config = dict(
    num_hidden_layers=14,
    hidden_size=320,
    num_attention_heads=5,
    num_key_value_heads=5,
    head_dim=64,
    intermediate_size=1920,
    vocab_size=18105,
    hidden_act='gelu',
    norm='layernorm',
    norm_place='pre',
    norm_eps=1e-06,
    positions='alibi',
    qk_norm=False,
    attn_scale=0.125,
    bias='all',
    tie_word_embeddings=True,
    parallel_block=False,
    init='normal',
    init_std_qkv=0.0205,
    init_std_o=0.00388,
    init_std_up=0.0205,
    init_std_down=0.00388,
    optimizer='muon_variant',
    learning_rate=0.011,
    lr_mult_o=4.0,
    lr_head=0.00528,
    max_grad_norm=1.0,
    warmup_steps=200,
    schedule='cos',
    final_lr_fraction=0.03,
    batch_tokens=65536,
    max_seq_len=384,
    doc_mask=True,
    train_tokens=331700000,
    max_steps=5062,
    dataset='wikipedia_en',
)
MLP neurons of a small language model. Each row is named by its layer, matrix (up: input weights; down: output weights) and neuron, and shows model dimensions 16-271. Each number is 128 + 32 x the weight over its row's rms, rounded and kept within 0 to 255. Numbers have three digits each.
Before each neuron's rows, "fires before" lists the tokens most often just after its 100 highest values on Wikipedia text that the model never trained on.

fires before: " ", "9"
L8.up1643:157123142197180199170056123140098115137103112111111139115130126120119142042084158144192146075101136162129120061162126134113167103129130071151122157128078111114111153147128189132128139136052067076155104136151171092116123162108118152090175157101156089157141107141131076146120123065133177176134133104126180125133059049057113096168137115096099115107136147091142137147102105136106153097123154144140152153068129089158200142158152132101160134121151198130103134106140104154138073088181182143117108128143119177127143105127166094164145160153092187096144150092023152176065163152167113135134087113142134128185165139119211129121131178102149172125092126116179146149111139091134139132109163125159104160179071133098124157119130124063093152112165129128159083142135179117096161118120189
L8.down1643:185051078143128092136088109147123090128126084127145131084105141103123122176148099145160139116105178105177107178107131130169121106173108139124186114125091134109043180175163152114165125126150108085069162119106197107124096081151092087178169175142122120133083126114123157124076129126150140102125176175137116130134173103130147116052062140157153109134177186100146107146126104180116104137179154124147116147150126212180107080087105132134071168158085153204172135107088113114161135210139172178123135120154113162180124154142131104128113098085187110128166125153099142125147142108090074073105086141102095136169117073151100127086122104111079128164125098122075106159113137146102129105125073092145137066103098062104150143130120126091131167222117139117166183155114132100137093150144069

fires before: ":", " |", "\n"
L2.up573:169021155157134099154152115123109152140122135170086103145141122112177113126134118155153103106110092069150068119155109117043110079124140120063133183134159090147135090094160057111133165110118148189102168127077164157180117089121155112138082040080134115096124077124173101170164193132136132143133157117197146117137152165140182140114161073166150092106084084098140126128149102153150177089097113088112151192093167133161111140137122141134111112122137136144114085152126179115148130093129145143139101122081114120135115153122158160109094206091075131157206126157155140154131145131163144150150132142073130090090136130227133184155099149115084118084142157151142103133173174148155183067161140107116166123089096128142128093165144098170101142216148155141108110188129124172134074128127132
L2.down573:117160147128113121103121139121162107131096095149121135093149143103153151075141133136145184131100150138134170115107126085191097165152105116144124101176136119105164131106127128102145130170135094107073112132127118151099160170151152117159136069083166132045132138149158138177145126105146099120157123103091152158143140092120077169075130187095068137141093200111107099131125141071119056146167174171137115083162125093140106096076146129121111122125123090089137218124186116094121088124102166092142116092095126122168155179179128066177120115163123159146084140100076122207114110119150130152093104106153106149172173109122126100164209132152160123139128148127139109201080103094127161130171108103066146130098116114143158113070168176071118149095130155106115128135154110120103098109179150

fires before: " |", "0", ":", "1"
L8.up863:132160165138153127112064112077127120133097092110072137110098067090122166141105169153138075161153109163091059201153150101116124185113039090137108104111104138154122191122159131133045187164152130090116164121144156115143110122150231142109089172125099175110136180105095141200163113180158051133103116124155137108058072150141132118150129159127120144102157157143168137173131133139114112161090098073074153115135143110165127163149161130120133086116102125153163094129099113147141078127059088174148119142140120111178126159137166096114138148047184177193119125154140125150150184139056124188145120123171110128105127123096135132153124132166138099151179094112096129103121118128154110173118113088105150093123165115102093156140112082107132130127096171117074133141158150149140188080147163
L8.down863:159122111143102165163140155162145116136165165128202161181072211135172094120123111083164137100068116061185126113151125100095146152150189059098131128097178119119138105134130100138229117150136117166164130133069132146137127120147076094110120075109152114086136103116159107103120131077093128093107129062099107137143166061098144127120112091122153132134118126086091155108094107124098149159191101136146132127147115162110105132148185147130077123143134131072148151162162145079045165133198163125067107117096145121071119118134101088111111149181142098084146123130166141103152113105121155119107115155091085073104128149211085133040125127119128194078071144136162149162131123192121116154149142132165119180126130118165142112138122181137176080081124131135158139130103136136138102152107116

fires before: ",", "s", " |", " he"
L8.up1376:096099139126076095148178171155119093133196059133156132117103153223130119113122130110164210117117135104100111109154135111098097149130069079180083127151147092155047136114109128123097130124124112129199146124093135164147177089092107138142120131183181087110164117121136073131161096112163152109096109096127059147144128056195177155159106107118081139165120114114100112142121107146124101166113108121114179126143177122144137072113077132124149144098111110115142118159082099146149058142155155152100110173153121076083143112144166115077051123131058119204130158141077169163125146144126144130105135127080093107151154151149125150145130146216158172142135143134146162116070146144131107109120110163097146156061143106153103152103104206143236143117080131149112158196158146117110165162137136
L8.down1376:126137169105110175065100096112145092051108114114140089132144115101167115095139122177109081114119136076148210142113102179125142063091152101097177144078109114174163195135160138127134111139091156099059123149095180097116081096175116065164141142162137144168078167149100203146165125151130089120141170186226125087178131143123127119121162046119134081110136160145182110151118115099183126129089127125115134128124120167115162128140170147154124122121161107116100161125119134069081130121130088107172117102108154131190104109095066188179148155123156144128088100076172160109166109187128114057131129130112175127167142115116147109094143169110128126137195103101101112132170141089096113120080148126148148091096169113058143132159145095180083110111140201124144107100084132132166099116184146

fires before: " ", " |", ".\n\n", " the"
L8.up852:135064136093151171120158090199134137126105142144159093131076118128111119124146137098106118197096143101115149136109123110164155071139102153114090152130098129118075128098092156093057126162100109128032138106104086118124132105108104151077125125125140142146083153152137145163151130187094173113200130174105128112087130107159171144153111132101090218132204160120191140139135122087180093130082137215120068130130124160091110118123176173130209173121075176081091096111114085077171093187079143164176148165180118161186081144097147126111112163177104117114161123079115143209142119081200094124145112104158094159163178142110156162168110102156106096177127137125106119107129151112104101123142136158129164107127061116039127106198085122076098166121097131158111106136102163146096161096163108
L8.down852:063134160160106120107124123116143163186143122185150144116161113129141132177140122125132163121103134126166149188104124069136122140124114129114134133176120121175086112142169081139120082123096179125168177164089154125121138098077087145126084187117131118143135116077147116159090099123160057147128193161085105151155114187081138107156072119119126076127185149166160109129111130120188124171180105204115151125097125136138153161073110088075147104163060058120170133144135144084135134065074133124093031146124084133097129116142169089055119107146211159077101096069105130142138153152155177117121155152101142161140177128130115107111143103063131205138083131139144208117115127147105067141089123080132154162091081111083095119119163132102104166146136152176158162132148148171146083151078101

fires before: " to", " on", " in", " by", " upon"
L8.up209:181096139125150092076142038222172137139076115109127177154137145124139115080050103076170145130106128080073131122129125094151122127127156133135121126124133139084135165087069162115081164094153159067170097187119116119121165134080159142100034123148145095126125125160135163038157101085146148098161115114127098113058076127090177137129095095171138131158087071163161121089159153139072111089118102108130084122157106178153189114199118147109176151109168167112111145145174160099150156137160120128139154157191152145176091072065110139142168161134054179114118149148138159127134128131117133075126103122128061085098117076197100168109157096100124136149136146110116125124136152074128134149108136129162142113173105087087137119104174130125126094127158148033147170184169105124089116155134144
L8.down209:141144117066140162148105109132094117168137119114153036087123159107117058182145186140047112121176101151136143158111148101155139174087132133140113120089050155176082135184145145161132202199118141142131168140154148100123103169163112153106197122135193109132115140179143114119151122165145087145119166144097181092171124105123161138116114137113146160131120131113168163103147129108182108126119150165134184106113130037123132157162144088154130134134122119076082117142122176119155183056145104122122099125074115073058126165113078159113142087131166067106148104100130079103140100104160089134196161167145118173136106138093092102153140137163061145145150114139142164147137131199135099105126082145100155136093127135166071143137064132121139103083103095149192076101129137069135088105115187

fires before: " by", " in", " on", " to", " as", " for"
L8.up129:070117126161063141164087102171124158150136118114119175175072174119120107165130065166062201130110102104111129070103098138071148132133099089070037105113156166069071169170180095155123134137142130123172133106182170158118146093154147139126134132213133108183066124147094120162174116081159157101150048100123104093157120123188125115135123142178094129147181154123133138143125117150082140120181124148080146147165122127143157116123090114064137153125131094083146111131119209117218116130176150119134102212112112115059171111090128120183087144153152148119155123130148117193126115094119131183105109120077153121135053115151083111116099104167124084144156140132126136119124120098157111149073101123116080138136106066140187170156129038154175177106099140141103150147139089111077152126125171
L8.down129:124104092183154104102148136142163158097139059171095097099173138137096087122055097126117156086148098110134113121141117099154106118084176048090122101142157085100161102170116170180165119099168145135070145091141137147121122172157107126126168109117169180151128117155120175068094150125147135167149164114143104116094158103076153126110102091059195152116097128059093118087096136149129086140134130101159157154067187124164078144096114125162129075176177111108082120141147065134190117102165157082180166151190172143146127149108101165136091158092103153094123076098129117066119138143192114122090139132071014157096088081157153136133112094108147155110093130155054151141094103118172076158115113130110134123100207138113140128128147157144113115143180150121174130163142125109139104125137103

fires before: " "
L8.up1810:143065078167141184141091047123106126130117110147160089102115118121135119136122162190124175156119098113162185138101107100170104084168174170090100086114088180099140123190112195123169143121107105124096141140140072081170086084147165071095195137141138117133146145142164122143123105168152125108123165145091124192111154098117205134108089099114116190159112065098086124172094101156195128120127058135114089136145123079157085127152117086103058179111108128088101132127143171097132145112086194130112100092132110131145147154161104141125062133163100134103122158108123132114131133124225182149133108111140098146102111084114124186133107151122119165136156085158099120121139170085128094167145113095195062183120154116076152154151117086117156098144086158068142138102141163136131115214134073
L8.down1810:161109169176153153103191158133122127113123130097128109155138132087111137124078168148095099119078119150142122086126248101117129176151131113163089110129195083167129097134176100159158151120087113131150147134155144109070070206110127155118139087123134137117150134141119149123091118123155169053127075122097078105134105153135105107114077115141207165161162153121166100157090107071138113156043173130139148158157177130099192129099145146083120105132089183142109080146125100063129187134139167043087140118060149137137099102130130156115127116125159111202160167135123177164090122108092109162127123101186128135165114152166099121091129125049105122056062209127131089116143127186162119133124111142136123121110105100139163103109120170155120180125151170094083089156136081156073128072086173

fires before: " |", " |\n", " and", " /"
L2.up1151:175111067102112092145099068123081130130180113157100093153122079115095144085153137118172093120172134140138123152126096105074129079129077136134173201155117124148177115191181111173115161155159069131126057132205127111205118115087181155074101091157083129133129094175145136146149089096136088168128224058094116155082117126096144160071160100111145119148113113108216064087138149123191130147101117138136107136167128180091105181168132139128133150147094127118119087165125112173142101154124172130126087147150089111118127159145117107135121115160167049121160172124146077126068142172113108078132150173095132183113157124118146132111078125109080019142158112137140167134139156135095146170110147109147125129154143120086157137120102166139067102121119106121098099087136144119115159112181096
L2.down1151:101125159109164066141129105096148154195082162155093157129146069093151130137081102117129126030089163112186135132125081139083142180120207155131086184088133147124151148130133121116180171124154203169105165099133122127164140089130106145184163076162092130090107113151125124173127122155140178161143190199104114129091118110101157023139122157195117163136155160165102146203136153130137092149111128163105061175156127109135098053147158163114121130139060152071126071132121133133087127150160208083132140115087124119140128153179159132114109078165161097091108112082151146123099112164096074148132115122133124118127162136145124128112173118151105168084131164123098146110174122147141110072145132128128094138108132133163093189134117122178120032126086129165138131109088090095148135117138161

fires before: " |", "+", " (", "9", " F"
L8.up946:114143189124137072183111165116121120116159145149145101084151098140157089132095109134143141121194131160191132147090113136094049140120123126119119137078099097095136163174112149097157121153133107140144172123122187141123075103097132157097119112126151158084065160131165148155079138122127101151132154092138097136057112152145128173153113127144148093179107087064148151181103078080073199130154114172101128106171123104146157149108144119110192128120080118090100131150123120129106141139142106150146141165095116096109083176130121104040131113091184138094083115122074094131118155117134130095149198155127174198109150067113130141115134103089162125159169152182113152117103093125122154123167128111051123111188155181134119118117120131097109109130105137132138077130087075227105127137156111
L8.down946:154128082109098077117115093060209129133107161146102107143140164154110179101100138108107143151105124091087101118182144121205093149154111077126100161154147129146155107081135130190142108097118143188193162104084090109119124118137207191147086076184147094134097116109142132112139101142077133136133138122147160203240079100148116127113111191146117174133157130165190126115091171129103106161168215103089163174129156107147104099166125085131071194107135102159123170169085135059144138153118127135162168111109087195097132064117077171174126090159082114121175113160124091080110149195160114152124104085159128180103131129130131129164146083120164110161074115122077122143148105115117133171112099174128115164162107091137116077145156113148153176144127130082132154123135156104091134178116149

fires before: ",", " and"
L8.up606:127153158174169106101133099128144116103204115120074157088086140094160108076089098151143167173091080133112165152120092100133117092140131100146173123172163176092119169135065164108139181176119110105151123100139109095083097165120152155145161126067121131156102173100142136104132146104084102136136101176105185131142110091166154111118071153102110107185074138123128162177162100107130139091080149118160098135081137089127120152151139140110129150103163135156120163087103169110164103109101090095078116146102116159119124137117099137187124140145103147152169035116118140110140115090099103120106112150128156083092197112138106064107104112135187240180085171078169119100114184093134145091138190100170088108184141132146117113138170107130128156188150137127086184149199056134200128180132074
L8.down606:176118133136125177125105140098080182184123176118100079143141111110113137166212147111140070143099125095174164157156120150101100109123096095140065108101114114157136148098154111165126117086089126146101163190108157136209133085098141082067113128086138160175177102112169116111088111134185168091073144108170090104131066156086089071129122136182128157121154204218165121072116101135148098091055134151113095137130107129140133093102144097107120120131101133093162166204170130134129119130136083134115169139163124125090084121117147124124111148174111111150113152109149103197153184076193137131081134106129118129137123137112096173132120167075080090090115114162056099196110089105106120159111126146070112183059118107158100126112109116109118127112112142127142074113114123177112124094162189

fires before: " |", " "
L8.up1870:185158080144167028153162130133152114150126134151115131129189168117090137103148074127103103197033210128119137124140145139145114174071179163120173155134131092113098183086167104128141158140081123138106118159212155078124131154074149042053142153155122143139133156119123103151120145111118123152129105093146142127096125114142120111126131112120107126141107130119170141102106073092144103126170166131126080102069153108134103171152064157157132155180153170118142132118182139116137087086120095184130136111132073111071185151093121111118146147167113154083129108130153153148084202082057161139169150146145103075197103145191145164141088154142169150213122077209126100131127119132060117100162166112129137185149134109130089121157102175134183105132168112116103117138151133167156111148115129
L8.down1870:066123139138108130126122143109142165099161105124187174079100127104140144177113097121097117087161104115116174113101108091164096145198170134155137154088090112163193107137129130113081133117150180109098089157080124097176110134103121169163156109120093147071127105150132137108198086175102114143156088122079119203201086137095127100117099093133137125138120136093046161158144158162154137149141100126146125121098124157110153105110199097142133133125126127148171146138125130160132143057122131137095119108154113145114114114079138149120088076146082196164127121162110094107190079126073184181112115119091103140085140103171102077136120107074204099077084141091102073126057148194120167147117101111141113143137169124156121179131174133143043179198101145177180150131159092129147167121153122